MLP neurons of a small language model. Each row is named by its layer, matrix (down: output weights) and neuron, and shows model dimensions 0-127. Each number is 50 + 15 x the weight over its row's rms, rounded and kept within 0 to 99.
Before each neuron's rows, "fires before" lists the tokens most often just after its 100 highest values on Wikipedia text that the model never trained on. A number after a token or word is its count.

fires before: ", " 38, "\n" 16, ". " 15, "." 13, ": " 4
L3.down51:60 43 56 78 43 51 41 38 35 44 68 42 53 38 46 60 53 57 46 65 27 39 33 27 54 91 43 69 34 54 49 51 57 64 34 59 30 26 59 30 44 53 71 23 63 49 72 36 15 61 57 30 76 39 71 69 52 59 53 51 54 52 45 61 52 45 60 73 39 30 79 53 26 32 50 36 31 54 60 23 59 49 43 60 82 39 32 51 67 54 65 54 33 72 29 56 60 50 34 64 39 68 49 57 50 74 30 42 38 57 42 65 59 42 57 84 31 62 64 25 59 55 28 60 95 32 54 69

fires before: "e " 16, ", " 12, "us" 10, "; " 8, "." 6, ". " 5
L7.down753:81 43 35 53 65 43 26 53 61 46 73 60 66 64 27 19 36 40 72 64 16 40 26 52 42 51 51 46 69 56 68 64 60 54 63 41 46 39 31 49 76 39 64 19 53 41 70 50 21 58 40 51 52 34 56 49 40 74 58 60 67 37 53 61 50 32 35 90 65 49 65 47 44 43 29 42 61 39 52 49 86 27 55 48 64 60 57 24 26 59 33 51 34 73 40 75 41 41 48 70 38 42 59 66 53 67 34 25 26 62 70 51 54 28 80 47 41 66 44 46 59 54 27 52 52 35 41 39

fires before: "y " 11, "es " 10, "ed " 10, "ies " 7, "ing " 7, "es" 5
L10.down185:48 68 48 57 60 64 06 51 38 59 29 57 48 41 56 66 52 65 47 28 65 52 65 75 77 62 54 57 29 48 55 37 37 66 46 32 49 77 45 68 38 59 38 49 34 26 47 43 61 47 53 60 57 51 47 51 57 37 18 74 58 53 16 25 31 18 66 46 58 34 52 49 59 35 40 72 47 44 52 70 58 49 25 40 65 46 51 51 44 47 55 33 77 62 51 45 60 52 51 50 54 58 65 38 24 36 48 52 36 66 28 55 28 53 65 36 53 48 71 22 36 63 67 49 46 46 38 43

fires before: ", " 16, "es " 11, ". " 9, "." 7, "ep" 7, "ed " 7
L10.down615:40 73 62 40 57 64 29 35 63 63 41 62 55 51 31 30 39 74 76 33 57 40 47 71 47 29 43 78 59 51 45 49 48 62 41 46 56 68 65 46 45 59 50 61 59 26 41 62 56 64 63 38 40 45 61 51 97 57 20 56 77 28 36 54 59 28 48 52 69 46 36 77 63 76 53 55 11 16 76 58 53 33 28 53 36 30 58 38 57 43 45 57 65 78 59 44 51 86 38 59 75 78 39 37 36 48 79 34 31 58 60 44 43 41 67 55 49 38 75 27 53 55 42 39 16 55 49 50

fires before: "en " 30, "il" 16, "it" 11, "ere " 6, "one " 5, "e " 4
L7.down471:60 28 51 43 47 74 73 61 24 82 52 54 57 50 43 47 58 50 58 68 22 71 61 75 44 52 35 45 32 49 64 56 34 98 66 61 49 65 44 32 22 31 44 61 53 60 72 32 45 33 56 39 73 33 58 37 54 43 45 56 34 42 44 38 52 80 44 49 48 44 52 45 44 34 12 25 64 45 34 46 41 33 58 55 53 48 50 32 44 50 34 47 52 43 54 34 18 15 58 58 15 58 43 48 31 47 56 52 50 68 65 25 46 50 55 41 40 50 34 47 50 50 35 36 63 59 48 58

fires before: "ere " 22, "il" 21, "g" 12, "en " 11, "m" 7
L4.down57:77 59 54 65 50 65 69 60 38 67 65 42 62 33 53 19 56 40 47 78 64 53 56 35 51 59 57 54 70 38 52 60 45 71 54 46 36 47 20 58 63 55 45 63 38 71 58 23 48 70 43 52 67 60 49 32 53 42 52 63 39 52 51 46 13 68 45 68 68 59 57 37 45 38 42 58 77 48 28 29 37 42 51 47 90 31 48 41 78 49 34 17 57 67 56 54 45 57 39 56 57 39 50 50 39 48 20 64 37 27 61 41 44 77 22 47 32 24 59 53 67 40 62 37 72 36 47 56

fires before: "y" 16, "y " 15, "t " 8, "il " 5, "ef" 5, "es" 5
L9.down515:41 56 61 35 29 56 49 67 57 47 36 62 46 40 44 64 56 32 42 23 57 52 45 55 96 48 50 41 62 39 41 57 63 43 84 68 43 44 35 66 30 66 57 13 63 13 45 56 49 79 51 55 47 20 57 58 74 47 49 58 22 32 18 60 54 34 36 32 55 63 63 70 39 56 63 64 58 46 58 92 48 38 22 59 45 53 61 57 37 36 49 32 52 45 63 66 33 56 37 58 49 30 52 52 49 50 55 68 42 42 46 50 32 39 48 64 38 49 57 56 64 47 55 50 46 00 46 64

fires before: "." 16, ", " 12, "st" 11, "ch" 8, ". " 8, "m" 7
L7.down534:56 44 36 22 53 35 52 76 40 46 46 65 39 39 44 56 27 66 69 47 28 19 37 46 25 70 22 44 26 57 48 68 08 31 32 40 54 55 34 46 39 04 50 42 52 37 35 39 33 46 63 33 51 45 69 51 47 41 64 49 38 30 59 47 76 54 64 95 33 43 50 42 50 27 59 39 60 43 91 55 61 26 63 30 44 45 34 39 58 55 27 34 62 67 35 57 50 51 63 59 46 49 46 76 42 59 47 37 41 53 54 35 65 51 55 40 73 83 32 54 44 57 55 24 45 61 40 70

fires before: "en " 17, "il" 17, "it" 10, "ent " 10, "en" 6, "ew" 6
L7.down759:68 58 43 50 44 68 57 78 43 86 44 53 69 32 62 42 36 49 55 42 49 51 53 73 38 49 23 26 62 47 52 58 61 46 36 59 65 49 59 47 23 56 51 52 76 84 33 19 58 39 71 31 36 46 58 43 51 47 54 44 31 50 43 61 58 76 49 74 70 35 66 39 46 42 38 49 73 41 37 45 48 58 46 50 13 65 68 43 66 41 71 16 80 46 66 55 50 65 24 43 55 45 38 63 54 67 47 42 27 53 62 49 32 48 38 39 48 46 67 55 81 45 39 27 47 68 46 44

fires before: "en " 20, "il" 18, "one " 6, "il " 5, "it" 5
L5.down231:61 37 47 44 37 67 39 54 38 53 64 53 71 12 55 34 55 52 63 64 75 57 46 53 20 64 19 20 43 61 41 47 53 54 68 48 43 77 48 22 36 54 32 89 47 62 49 30 72 54 66 48 82 77 72 21 33 40 33 67 47 65 61 40 45 69 80 61 54 44 38 69 43 10 27 31 41 45 58 54 17 55 56 44 54 73 51 49 65 62 57 49 62 62 46 54 34 38 33 29 26 44 43 29 49 55 34 58 80 49 59 37 61 40 32 57 44 43 22 56 42 40 24 44 47 60 47 63